MLP neurons of a small language model. Each row is named by its layer, matrix (up: input weights) and neuron, and shows model dimensions 0-255. Each number is 128 + 32 x the weight over its row's rms, rounded and kept within 0 to 255. Numbers have three digits each.
Before each neuron's rows, "fires after" lists the tokens most often just before its 100 highest values on Wikipedia text that the model never trained on.

fires after: "s", "S", "P", " S"
L7.up670:156070118160108164137127134116123126105136121165106089119159115138116094132071179091136152176143051094161166142097149155117113097081179145162183113079174112102158118073116158167119161121120085153097120128112088106173072176101180163121107102144140212172145121094059134102086122101134193103149122051101121098216070136087170131192147132112146136112094124179120137127127086141111173076199087130109074178202109104074126147142114093121194165113111154107133117112142143108169193138165169171171111150120103155072154111158135107104082086123043103093110114047149118099181127104150077099105119110139162133169136155140084108139154112119146127144120124155109180109138112121166102144126126175133112115131086164096174105164166114129143111165163152110077135129112134125154154100127125

fires after: " ", " ("
L14.up473:178120113108107160124161101126109124142161128136119126070159120111130072157103065120049162089081136143083128137095071114130069143115187075163112138151083126120129145161079130185113098171104159162111161109135114152174158097150137230142093145157115106060076154123145084152153167147113117086097166088141132152093153131141086121161145074155120178135118157145159054138181069148174116108134076113142169121078169138091165102127114106122136073179115108120144134112130171144079136153144109106163129128155083060156112144086179140146119103110193115113136134106158093137174100152136171087118123149177193128121164139076100079120147149132121146071102183135147152139107138072131129159146183078164111196131159132083131148114120121132153084150109147147182144065137186081133098114172198

fires after: "1", "0", "9", " U", " "
L19.up479:103085139115123115116150096159146157054156078075092099113148069096120072066073164152164143074159112139122117108146122194120124149127134173156141113121183145129135172159163118104140127088168193120120219103126169087108142106116143147128142133141144106126091160161047163143169148179151188110091169150181129183130112077155164140157109097146127149146131155067066147119139179114114078171137147117102141102133115093142194131124145125088131149086054131119153068156081119116122104112074144111120155117104120092103168073113166136114149120120112113154154126218161128100060126159102146135108150147177154128111100082106107134154136033128168097144097132103136114148169113133107131221151140079127129166143116102120068112117136078106064113165156128199180110143132089134106118122168136

fires after: " were", " was", " are", " wealth", " is", " been"
L6.up401:113148162129109099187107092088135107173121183137116154141133058100140117105158142147087123157127129127075094126113170141098137162049094099148136172094166137130174104101123144133168175113132153090185085115110088135097125115134174184060037127118134133142079132148093123113106206164127152062187068152119137133181160107101158064117103110141164144232049104141190145090106172142128112096145083097113145153093123183157172115132095189144113123110144062157087098169092138146109124146191160082139118172120114131091129135101167086174156138111136132113112106129146102108121118159169214135103094099110118146057139103125126141162106124147166109087110158145116084105147079109053150147130176168123135142155152106136133127150084160147117178183133103173145107139113116125135161090113154

fires after: " "
L3.up654:093173134165106112186116099101123122125172122112104142124128146114139102092086094143128118187131156069121146151129133161147076086124184110111118176101180091104075146085105107058143083093097076135164111177123155148142172156131083104005144117090149134144112123149088142084186131080134101099118095140149104079107167228127183154104154160158090117167119130123150102113163118189161152149143116158117088095078147120210094110121101125157170099114099111121176140159106098133162110136153135079125190101119115171099150152138070095157131067113155128193105110117162124132099156164165110084077118108112151121142138164103116106158163138185127166127054128118139142118129083168082111196080197152129179147152096119179197095123158125173080129149106092133139122152142112132137096130103131

fires after: " ", "9"
L16.up682:123114125122157148197094094122148197131135135123120140098170088085126160108093105088161136123117112107126109115143083078147097180142170127113122130160145170130069096126077149086111109202194098159174168096181084168166095118091110165174151108206127168084101147099173162121162135130127136134086114170141109171106152095137086174149119128134098132119123110123156106118165123105100108175118087111098096134121091166194131146161144132101093111070090145159093118080148069127080121131175192033041104110120074123131149158160090118155117079192140142106094103118138125129154148114089130111100107151137174087096218144127137119120146133095122171131078129128099203097137144079076120119199145161131152174143180132099107106167092131163137130165119178103123109125153106191146143192122141

fires after: ",", " States", " \"", " |"
L7.up484:189166082133102117153154118110132154151144130134088045113124133086110105132123081103202179141145131191082104151131113077131135116129146076066144121089082038126178158116122204198116186176137104123085149119150117105106098123162132134135111098153162135108127155077162133162181170177139151150139103110101132152152121128180130161056145096093125089099089158124147147121110101110149157123125124182148179115133185124171132107127181108160157126145116144121132092154121077129045118112126089092096074101118104190113147086184140128142070120124152123233081123070162119110138101142167149140120134106104172122116102149147211139136089159109105130148104116205119128152167102128159113115138102159137060090065161117114133135157184107172127154140150150102166126091091168084110100137156102

fires after: "|", "\n", " |", " ", "2", "1"
L4.up725:134098116145155150144202144161193088160129222151133118106126125128157209129123224114114088071143161171146145141157057138137084071176123057163113156140119165119161171149150125090176125169106111165082115159223145118120089119068146124157100030148075173130138107161107123111086139121153128178120107169112134122142159142106078117117126097123091182139164114138187093149102129151132101151115078153096123140152065138114147100071101141090124092095125147086104116136173073121124165172153113103129104144134071107123137083175144073140060084086179125142136120143130131114121146162130108123157124058126142080151097092131124140155140092101059068137094131128078107102103171098096173130126120139136104073126141160111083121146110138151137128145155138144104135176121191167126101150091139

fires after: " ", "\n", "==", " U"
L7.up698:146119136181152150083100115109084146050119148052084164151178101155130135129171147132121132105090098109118161101135155139108107113089129196153131167152120139123071152079140113133113136137133111069066148095159085137114111199144164115089097121083208157174068112151045153168128149149141179091110142128147123173079093110098136160130167090129090157142125159105100131115160089088156117121087105108184079146168076142122115122161159088160167119123088099089075123124158096112068126140157144101129095087105122047141133155142126191151118146154109133147160132167165176107180115160135133114175139161145193128118115122175138125088181086105140128125148137128175081093154039116124149113124135146138166142157148160075085151169070148098096110179142192118138069166104187141145110122105185

fires after: "6", "9", "8", "7", "4", "5"
L6.up377:132146173225156118150155153189108134134157167189112147171122058110113076166117078125130107092100136157129107111123108164168079131102098129135115151124157155131138115068101250111143115112184172163166093158102107110107148140161121100081100094128130173134129119186084073075119072107105110136132102089141083139139165148194128146141166150112138087132087146149143108094139069126164103127099181093114138092116177138113171137170093126191109117130105143124100096097112117121118121136148089164134106103148157102173180151103106124200115094052159163154101138176130097073089122075156162171123112123123113090132095118191119210128127129128187147138150128168120102129134116120145152151114152144164068134148125091089103107115151111072130110117168104067171107092084151219130100099169099

fires after: " ", "9", ","
L12.up492:190175114141141142082118150141141129129127063132156184070148163133165155161153112170091152147110151142145142107088089156129113137138093093189085078091143172095136086167251060211134144108151148123178132091100122192152146164141140154095171141143133122152157161096133185115099113104114171139107140120078179112093067169155177142167153127075116157125134156135157097131074126065125116171189105150128139076137161162162097132115140125104141161141102199090084150129105133145157125130147052128104128178158111103104064105075171157133066151129155120119115128102118094128122132149127133125115148083129192077099118165144131112149153169067090108115100092123106143143094132110074132145102152183070123112183035134130116123151129114142106094169099132134139134151120164174123075147122082

fires after: "5", "0", "9", "6", "7", "2"
L4.up341:101109087135133169125123192158114125122113127099146153149128085165161140119086174111111114102111052136116086175177112094067121153155102136136173076121110139104105094142149158110147168144108122159137111170070074102116073096177072101154130125120123211040128114059095137103141106141112146095142121112155120121140182118144158120072102158154160107076088125191054144105098099165176118095107159162179094086152105100125139130111109099167123077089145145057126083118105129104133117111119123161120128156108110187178086160160181170117104125137208172133118157184170076102120139114155113107203111161175116178127142043163163117125135111133117150174167120142122162110154120106162127154111174092189104091137178087122137180096184165102104149111160123118125187147156152177095125154135129

fires after: " ", "\n", " de", "-"
L11.up144:117092085091150067086155087119138142156136165109108189158157152126163172128102083142100062186124117159147117151143170116111112129053106174094164129108103132160070161035113131122128115072188160170112137156143114142124072072137140079103131120149113123127083166148083155129126127120146132098090097116160131130105081123173148140043143130161097109148109039121141104115172098109124136149147189134123113146124180166077116087151146136108144180112162081132146152157113163048139145117218154130138159151113203089087137143158131117132159119101131080129162116096169173148108145149135123111180139122125120069125145150122106129209086120185116073149133175115149135133069134129174172117084155215121129145141126100117079138189087195111108130113103151112147128070073140118123145130167138

fires after: " "
L3.up509:127143165196149098159154112159070107073136160081091161192111099146130184071110162086155125118135143090109095108136109175151152146101119167169174169079136103115113153065094117124108153068127076133115124195127177159181172129125139088089117104139090173122082115059115109063154128116111138136093086136058112176179094085196130118115107130148142105157135115087122182154137162091090149125105100135099094103096176187159139079155105178141145071078037087216184173106143109175131166112091103122179174167161113118134136140153115136155092120135126103120129160112149163089159126130148124110163091114115138100125125153131127087129161124124113071115155208093151143139081102147142109163069125130101135113117098137172097157133077188128141127143118141108147168167097089169102172125151139

fires after: "\n", ".", "4", "6"
L10.up296:124145058101138063124109150116111130130125093121075151185145148185104206130106133141166127087107140140122122151110247096133128107144143117168090131104121169131188096135102120148138187118145106173113123081115167145120153100098064160095151144095148098121134122071084136173151133107101109131100137111119046150165115134093166150105161089126136125145076126132141126213153161086111099179086158095085104116131136119146094118139112139125098092139090138115157111155163114050132124162134056094150139153180077117097127120128167106105157212098112123103155191092117149099137174159129098133151080121164131151102101129141147152091079123108171109104139114077111134150157130183067139148130096130189167106135148112129103072130131116099108077106097151186117129135119159107105255140178131

fires after: " was", " were", "5", " be", "st", " been"
L6.up29:173082148127113111106126062092120126115116146108125113185092091164181130103132141146133134181197153101096175097124139127117112190134153131059105086158142096129166169149131136147090114106153091120152154126123131167083135131140072100059139146105075187160148131086136090095118085137080168119048136126154120203164122147095130160092067172164140167163122115124091135120154140100158093162153130145169134137078123134138142110121062179154139118127157118120133122144091126089116105089143144100131190080158092109136155150157147079135190127100133178121165119162135095144116109151176108055119078135105089120115124150172109122082107137039118136086127107130171119147100058179172254151118122142187126179137127108149088150100127144127117113121179080160108105106127175160113209160086123

fires after: " the", " as", " \"", " is"
L7.up275:180128194144140094102144151098106156103133177125182085077177127151104124089126159108110203117116121146116164163106080134085177158117103170113100066170115136101135021138184097133106094137089141167118116118134135183118157129118138144128077117097113076083069172115127104122142058121128146149106139094180113169144176104184098154099182127171099166153151071101129164143166114168136147072099158142187177087087146164193120086094140122099138141165163170157113147157140130087112137110168084083122169118094142139123160127178104108165124151091125145157085098119168106139211163141172093120111142135145117053104140141120117106129180110066118080120094113133160131124102113092154142127114107080161144120123128143081122109128181105170045130171129124156113107160086170203112072126142138

fires after: " Ma", "s", "ma", ":", " Ref"
L10.up377:075167098100182154159209168138052128060122106142108070129084114111171044158128167144089150165195136087158162152158130153122120094114113041113123123134108187070107150104108121105154137122067050091139140087128130143084097148110138156144074162124149133128107111131120179102135099183109203072092175125131144142095114091121131165151109146103177165100181123139124158202102088137098159140123139110057118137137111136135166135176127140115152136147110117113152067123171087173140126178121075119122107087120192106104152119156115167167163166117117187144159122124078107100081089178191157083131141100136140161098108122130163140136164093118117143149120133130143064172120094120115091101128183100164048158096158137151137080153122150110178143127148124112100133072117135140176105104124123

fires after: " ", " Notes", " Pa", " |"
L7.up249:153161145189147172113163133168155155139095130151108168064171119077110121102098120161105084181171167170171121098139131127152206134098142092095190173096155131062114120094116186112174119162176103094113136132159147124191138109114083145143096142152162170126102109129113075100113078173108141155099125131104149152149102128132121141117192141087117172125125131042082081024158114100144158147154134181116103151172136145087119154152054092112079098127112097125128157159079118128162132119117161118109118134076108098139119169128120173163111210086108174116083097074112143144120089141139139130105046158138133110168131039135130108155078119090108149153098116163149192125133163110195114184132115186131132101100158168133174139140123139103079132122142161131088097104122112086140086082153126

fires after: " |", " ", ";"
L6.up384:141149169160102121120166139126110079132069152112143141161127087110134111164157161165180113152151134131107102151085125120146098180060135152079132106121121099136121165111132130180150126116101101089142092148134184166162179185109117131142099102179093124111128090081112107132088090156127133130130105139140071125119072151115128111123181118168090147110153121085078111037074067109202104077079083124103138152131115155152178108127123150108083159099188099124074071075150101108161104085157138165185150153123156147132138136147151138166107150156153120163131228163100127104127113120144166107140094150171158134135154065133133166157195075172109133136149135141134088107138198171158062152070170155144124141109133153145138130153083012154142082121067153139116130128094145115155077141169182

fires after: ",", " U", " N"
L3.up311:131116097059113136171122103160095131119137122074069160118184138120140148107146088199150108049178146139176133136117120178163136106121095155124103195150131098136090192116115148163182142124155108113119159127091076183086146150083144094100074118116140117133041172095142199126151143179156158144156144093140158130096168141175090086111101077084179191118102077136133173163158091172161132127151114135100130077119141113122106098176196075149152138105097158102138124089158091182106154123123177124130088114142204125160087101107118103178143126163156074145090101106121142120118131146121131093138104178083054131134098114167150147134099153099153128165130126165097131077120124046117106123144090167120121145156119150113116126160129204124174105133145162094173137100052128129123084106070085

fires after: " ", " number", " total", " less", "0", " rate"
L7.up30:165135150133112144173116079123153074126133157159090122144086133115121087094073093121072038090085155162099150165125175037140048095118124134180117111214179140108136121129130106102099139172105084125134124078176138184191154168083084122083058119122133109106098134125101095141164086129125159135132109134140145127145117090148103157154075142102152161123099108163160129164147135189164134132165113132087180155089069084144118098153168133114183120155115160134150124115147130150190100126168112126104190104112068099157082081113136115158159119157173116091115106150182073093117198132156117102073161158122126131138128186065162119175160110093107113152178150177137144142093173097150144147113118157108131085157096098118121148125127201131119126106153106091143109110181164169092083178095152

fires after: " ", " |", " votes"
L11.up368:120090140110115133073133190131139116093179163149136104123115122085157114108113109157080131120088159106133088126123144056177145114100142155140100099173102119148094090167144170145120164144132133171145106158103151163182102076134136139084168176142218114131131135142098156122179192159163177071117112183128089100059107180147113087075108088090114177133081132116150117194129109161157135129170117092091167124174124128135194095101115142080115157087159092145140083138075103139132099045168197167140126141170146109135130089118075156115143212111152156138135117107091130119149111127182108109106150115129074173133048126144122086125105075152158079158156143139101050101145129168128179121120121140180130128155034130140123071149121104143100132123138150116176110146110108104094171102164175

fires after: ",", " was", " is", " were", " be"
L19.up107:125096134189081115104121141115141226152120112096161144108212194077116107121106153139172115161150124112198107175205101094146096226143113145085111044168090117104136123102138124121161114133119142139125139083153167152077105161145113136060120176097174107115091101146107100123116112118096111101112105138177085167104211139140131143139085133132142095105108111122126137096084180107103143108133180159141128142146085098141160157140113122125173215127165169150096106125114126083050204142124145114089154109077112117123116107096093153133127104097137148132109096158100195170202098100163168112148172123123129173112165118137094191144091146100108082142123078159144128132153188049085075124138129116157135172135098122126178139145124116110176114080178163139123123135146122098114117145108096

fires after: "1", "0", "th", "2"
L6.up367:186043124171111155099093153166131110108082093130167157076185081107160171141121122089216115147180139128130166180126178095127125185113110149130115099166181166121099097138144076102116140181103113102113143160164177144114119096154146103125135148125119136099104126114089101102092118126140128093136139082115091102151139142162090141106139171152163167139083089104141131124159091199128172084159146141145158164147156135194174106099140151133151145122131148108108108074122112040068120081162146069143159106088134047182095141134128096102104159124114126119087175084110142096111140112154126118059081140178113128155083089137108206123157120104074155143142131049095155112107139139162179121097115197089132160154149139156130189145106066162111150157076129201084121121141085124108087123130120

fires after: " Ma", " P", " p", "ma", " C", " Zo"
L11.up695:090189117130126110162120212199101105096154115170136128131168132100120121153081086127167127094144149119112179079110135109112137122109113076097107134164131187150136128076139069051147098121123114138182140087142161191154077100107064163090170156097111161148134157136147171143173118149124160156068133160137110143211105125143182139117198190131097133087137153182072127164107115133107129126156134091086130175202124115109132071191090194075116196153083100129116108135204076127163132097147118141069185145092126117155134148146084116080115114104153114094149179103071161120169076123088163137173133180051127116114144085106128095150130137127106096088071137160160120138142130139144155142124106133103136113102118107057116132174125183141152112140131118110118105140132096093160127144152099

fires after: " ", "2", " J", "1"
L14.up457:145133116180139109071168158105078169160141142151144205170135120209178172143091117057145157110139183104153154179153103109088140169128176158174150123096156119108068098070185203117153135149077130180126140136129080093079135204139132115195168108150152162168073187161091106097087090163113149112131131134177140104075099143145149133110116187157142148139123147134126148164123152116136147136152157109077132131105084127168086128110129121193111104103136080122066144094168096110091081092128074127100157134111166088137099073170110148107127138117129102153107131159149106100101117131138208144125125120122170124073079118119111102155173093100145117161071204116127136093141159098138127133141065135108089179109136148106133150121113084138107089136134104080091042121159145130077167139160107

fires after: ".", " |", "%"
L7.up759:150154118084142152164138136107151132133117104129103138183139185110088168133185120084103138107087083111087108127151176082142108126157102167153133133141091113141103125135116150103049095167198108099072152126110128104136145164139089114141114103107128173152189124132104138170113087098076145152058104176165126150124096137109087158114148158110105166114106141098121170094107145102126170120125139123206084127127156110152130093132148086088096080123115098160156076153131100145111146112184083152155096139096123125133150106090177151171096119232083151135103122164150153108128143092110172132127101147109168081144114106203100130081201174132111084107148072097168110172144073084097090151172166146163098074122217090112117131069084119155072084163204144171128137183166147139148170095111148

fires after: " |", ".", "-", " J", "|", ":"
L13.up595:201145123105056179085125145183137182077115100075121180155139095163119167155114145077121134152097162125105109087102129144083124131074177092114177099092120108135153100122120099165113134163068171069097084113181110169067141174133170134126142106109171115127178113151060122124105212200152140138181163086157081184191113118172120116154148159107069144135122154131076139154183120091131075161149070089121119165134132127105100141193066154129117143130126077157110113186135184166106097107108125108155095123106038081068108201129117115096149137163128120085116175122147155138149162156121114156127105114166115144132143140118171112153171163110143132118093138163142088149092157138139142116174091150126133124136121159109103107096110150123117094091146092123055120141121142083118123121199096

fires after: "s", "S", " re", " Co", "st", " con"
L4.up646:162174084124139151125144115088131169153152151079155144142137108133125170080202119072159160104147060022117206121094172132109085036084137105140150136141159158152149093154133140137085094173110119078080166173110148112112089141125159120095111120107099152100097080115065152150074143177166148071112182056135108117094106158127173127136102100133152085111166132113175176164115120142082157091090130126103172133170112109182158117132147146094098053145106144071146097128129182123147128083146157133133130120143135137095106083145101140133126126108131128080095179151120124077131173183148139108111103103139147203169134135130125114136081164091194168107133184153165131128162149130143063105204109204081127149164143121140091144111109126084174130158139149125137111109127181152129132154089098

fires after: " was", " is", " the", " became", "'", " as"
L10.up528:175115168169114110134110193127141128193086150121121090120117170099160148093126121156131136136153144133119153154127154157157094153136101160139103136142145184140134143147149133077127122134083084142113106136136141190153095128108104115118059101127094098049105147140161112092085110114121163089178048086171133151098149081137166126140179140120100164145128160079204121093110151101156133061127109160099148098127133143165108111133130129183109101142171088144089170135149159114100044076125100173129166151087162115101162158156099119131103158092141131108188159105181123072163167177118111095133159132108113116044151061150115110164156125099144125104188169121157179186120101134120152169078170112117122170196107149133132044100141188165164071108151083167112092156051180127109107101112167

fires after: ".", ".\""
L11.up314:089119128090081095158189106137165113064126119182072158164145143138078145128102151154133194097138166140121140104069175173092193106171134131098078111051133156104155156098108116141139165103086095161134089155093142163110105124106149101139103185114092231223116145165129131138109133154118137204102124121180130147214146076086086141106146108144166136157089112148111108118132165099179163072150118147126144160164124103137126112170068081101157097180110152182161104124150134135058090188108103163162118144114124119064100143148154144149106186115155157114183142117125136078124136088115107142151103165124119103145153112119104112112132119182141111147094075114150086127090114128154155150143130078172119134101088106100110137126152124106099096083134126175102113036060159116098109139160145

fires after: " ", ","
L16.up433:049164160163122139110127148112133126105110128078179139074091128111148091099054127165080136146113094143095140169085134115080147131125207169097082140139150156170152116107156130110094141162086127128157128166186149102170112107152067160068136085158165126128156153102066086162154082174098112040149112112090097103078106075154105120074131108117111124143128070124189106091124155100142090075140144147156107101125111191091180138132109146123162129143076099146114119124128135106091172144130144168115136162199138031138089127113122092102095209110148146140139078149115156088123193139073161055148132133158143129182117133130124094127176105133128120124095173127133109083119150146140062130188144123115164134140148107142095149132174183163107106148145115082153058113122116129110115105147210

fires after: "0", " |", "|", "9", " "
L7.up118:129107128138129126114144168151123148135177114123164141125129141129122127143083140147098107144088120061089147151096118145103120170166111112141151097062136186109081142140198111162101153190118135084155154109137137182112140097074125108084081148095113144087135141135134111084043151089148161090123108119097177164115149168107098115096063148128098186148129107157149145162185106122154134156149163146148118090176156191123137136138109152151101144097108100164159116098132051152105125144085170175112086117128099100123177144146102128085146082110159177159151105118086093072100134137161122140162098117163151145200147141126127155181133106083077067110186138113085086038175113176037125132134130125184063196084132170150100146128125124087133123151149199089137207126108105084136077148107165

fires after: "\n", "=="
L11.up449:164118143147124142121112111189138103091160116107140207107152116170142161133176115126114128091145136160187115127140120122109191123134066104191122172147077101139133121105135105129148115115134158152077195149155120129185113112131107171106147143125144110080126136166136127141134092121107146120174083120098100188101121144096174157122138086142073077112169114149187134098131097117141105149097178116078121110105142111089196088138127070138142098116093138097084132175146102123094130086111169129012200137145108088104150131118163188155141071182139126160118139147131158102168152117184146173080131111106148140109153189160141150168123060129142156178135124116171135071133073093162166120117113174153078086108069159124092071121093195062104115127176153150167115170087117113102169079185082

fires after: " of", " in", " to", " on", " by"
L3.up661:125149077121150154142091095157159213161146156174123100144159144147105176132166112102107110132123127120150136152148115132159164110184115129064159176098117102138214136089182150136156167079111181119117167112158108163097105094135170109087144154159172182156121118130124103100128141140099119096142110130125114103193160201160101094130158093155113140087075117121082124178106107172147113116083154104074148182161082090106161130150084113109064127116131116100102160178107092134095166124093130092165108151129084120138107114125134165104127164093074134146129152174196128207130146132089128057145122113096076138215132095137109123135095150117105183098120101128110158162093118148151128078162136179182135073116138126066142096141160065139141087066113137096118060155089113110118093174204075

fires after: " in", " to", " To", " |", " D", " At"
L3.up87:065153110142133144149072126090180162095165185137109107135091176152160158093140123082123150156115122105131149096043099038151140114132085165185134157109099109148152137146171111176068159156126161179128121141148100139153115120167132111141124139115177179131078079127090088103128184133108096115140084135149161117106137210126121134083148141134139086056114128082181110167108159097133070033127177176102132164188104102108144157104161147133148154139105200116164073087118148096106124100071096149099172156176111092160153104152095125112085121155160184186114132188155136083101129098167154118173148091134152162165098096165110089145136136120127152104161118096149109088085132183126105090164141087126094114122125106098148117134152150209146109098130108144177117134114102100062158143102084

fires after: " was", " is", " were", " X", " be", " "
L4.up649:106135106123146082130118088119127149138093159173141146156152183181198093167129123068116185162154095142210184098168125119095128161111125113157149128110125132201164087153085122084098159063120118077091156130171138181108174125170092107114107133131159124176098117099174133114080118080112147080165132174160158161114160072085081113165122101172113094163086116145155106174092126123112111149058081146150128063136143099164110062118131158156146114119127134130134182143128154113041081160135121155175108077130163116155101164103125170087103120139152181111120112161118156101101173137109096095110092087151138144096135070126117069135172175072158104105103149128165079147145135109104116147133146136133131125099133133090042141099137110147072143066136140149154184139121134095097182222146131

fires after: " |", " Set", " Val", " February", " Hot"
L10.up245:176122055109095092150148119155061106099094133146126187135101105086105166129111137150100067125096084165080115137111139095126131097043104150106139162106091179146118099173122136156088151136107071165106149149150139134214126076122110118133159151131128178095161068147190184137152102052137115129144129151167097102103126107137125139112130127095090169136180098102148121126101055140131127116090142196130131149080122129152096131140155145114233056147206166175136164148138092122154122096092130180138133083149129186131164116098143123139185183124096078159188157135122146112114123128137110084095141175135094112070163047162137122131096075094123127089117157132159111112133129169128138094129090139197144121127092112093085184148155148146122123179170125164086143168164139109138116182168137

fires after: ".", "'", ")."
L12.up317:165093074120123135156130175190117125138194123073149117050109148093124097144085144092083131120080121098106122170115150157151096109082119153145125163148119158051151119150150172129069113101096117160073108100129176164094166113134110118109112111086098102152170077107125113121085141159133131119148148151120178180171122139131093120156141116108076140149155082151142138103105111095157111084137201162161115104140081144100136114142145131115150153069136157063137132111127087090097108120110091166142135101141129090158172166134132162173091093107134094149107151114087098101167166128126158138155145102106181164069113121156120076101079155082201155167132200188102065170087099195139139153136108168150129133107145125114086105091099124119147051145124142239062181138160179131103146094160179

fires after: " the", ",", " is", " K", " J", " and"
L12.up556:144108174152145064135093161104079100077072148198126129090146149118085133073103146182141161117148118094139155110182127132142103129093129164052080111130128078158201098095094144092074152137108176154106125150092141139136135141108105150124137098116074105041125097138154127114104088136095135138134176134102063134177154162100124112068140087095119122172175162112079079109076140139140081123122115091127151165130121145180117124105162148132112177086166091131146108130130111165100129107073139124042095181136147121110189135156068093175134062142158182157146189110097121128176099144126149101127163134119201091095117178094134151092176132090105103154090073196123162181157112135169139166130191122106151113142133105108141121152104135080152117138117136185092107126159125093097060091151143

fires after: "1", "2", " New", " ", ","
L16.up151:103146149146113089146157072141139154116132101093084136150063079135157106154172110138129117125118171159147123168130104048152129113108085120159060156138087167135148125149135125155078192128150155169207093177144115078168200149127116135086110104154141086098122145118174148134134182114121132132171138120154133181117145159104142122152086163152113202064130101139125114074104111083090145129102113190088136084059182137159122122082120080120142092125129155129108111113186157091116146132161095114089143168147173066103050122090159157082086103137138145146137134104162180102191132142093065063174150126180108146147149205081146165115130142125177146068154148154126143094099123138072100196090107108113151136107142158129188102128192118134143129164120131157112131160199130139124121100120182

fires after: " |", " ", ")", "|", "°", "″"
L19.up344:124103073139125113126165121112186135053123143138072135142199185084124146080155146146162089134131151096126109125097105081202114165160112125097141152068175119133141095129094143139142164140120104133117050107126152160152069168090146192162101107117141160160162140100077085150102122123105120170146142126103072136148169080161036134109117127129110150140149127104149092049140152161165142110105141139101179109159144123114105154110153152130158048122147082109141092104159039117157104116121149098165113119163147162134162132192128093094107140172154119124086162105073116201135097118119145173145189157117148152194140106111142107200128081135145128161083161134142131137152143131116067177120140136146158076158144080113096139089092128174109086196194143099153116090126154189070114142087114

fires after: "-", " under", "'", "s", " as"
L6.up223:055092095110084093150128141085095145121163080203144132176179096166061131131116150159140167156190108088096120163091106126106129145112127182176153121105171156139140190122104148167234160132170116132075117095155130114177141136106143169137181159123151121165130122085096119094153096089148148088167077098132148128120127067095104055170082156141085216090121114130117118153171119160067130106116120202118129148143142108159121094217055136156129197133153157112104129140120186096084118101109122149122056099130170125113119138108181100095145175142091133083141096116152090166129094143127117153076132099116145151190073118149189141141152093082088123122125152136134135149146165129098109117119127093112182081133179139096123112173138075105120126124130182080142122107116120102097116129128112

fires after: ",", " ", "1", "2"
L6.up423:192118133118166098099100124116154065127146127170113098118078098155175169146164083136110168164166103136157161164083154154086103136123099089106169101142139141121136102197115154168120141185184104109161126095104090168132167142100159123095106119150103132130157126089214127126174147164092136153164064109176099128172138128117146104051150112119101135141076123096074154133086106104182134164160171171162102096134137123177171100138183115109131160074153149085176133081112130114082083172131071114082130139059198138124125116079119183157122191158120139147111095089069099116158135124132114108165132149150094118107115113110090141090087163078124157142121117110146171137098160076111115116114141156107154116141093108134114107077111156114117090167090143158206102033123080197084154152103175

fires after: " ", "/", " U", "-", "."
L10.up588:112164131097147084112073108125107121116169121142105161058101092163116091150135122152078096052125152123105125144146189097078132074144154173142166183128096197082107179110131144115126147140081122114132186113187140128115165172144144150170088161098096145111128179082145179194163153110109141146125154101161102150108100110166106128173103143142083091112090101131141141147101115126161112114174076107150156054019127129094181103112180137120066068162117095135131095130114099111123106152128144108189087114194153158087100131163132179136140116152209091184113103093161155127101146197156163146135166116107156125158162126090097098132120113139123187113158153087125062106145157134138147108153149100061140119116155169121083116175085155118196142132124088151131127075159109136088106108159165

fires after: ".", " |", ":", ")."
L12.up313:147172159114124156169193112161191191126129103113124152084169127130140122148121180116077141162143131150091112166117187094180128141124152127100113112089124145111137151130137133124105139178173117129113119141176150131132171154176147097166111094165122119181122119164110131084113141112110137072108155101209101146211113163096082100097117118126097145078133107113165141134080009146118114089143153113138157143153131104063090142141132156077089157097127112143107101173103114106158107113207106133174081140087134135199151200074108104126095138128126163113077153096106111188125108162076148161117097119160135082100082082211162093136118137123089112138151091111184154224136156126125138136161150128116167158177107121100134138125162138143141101160101092172085096169075139089077075092140159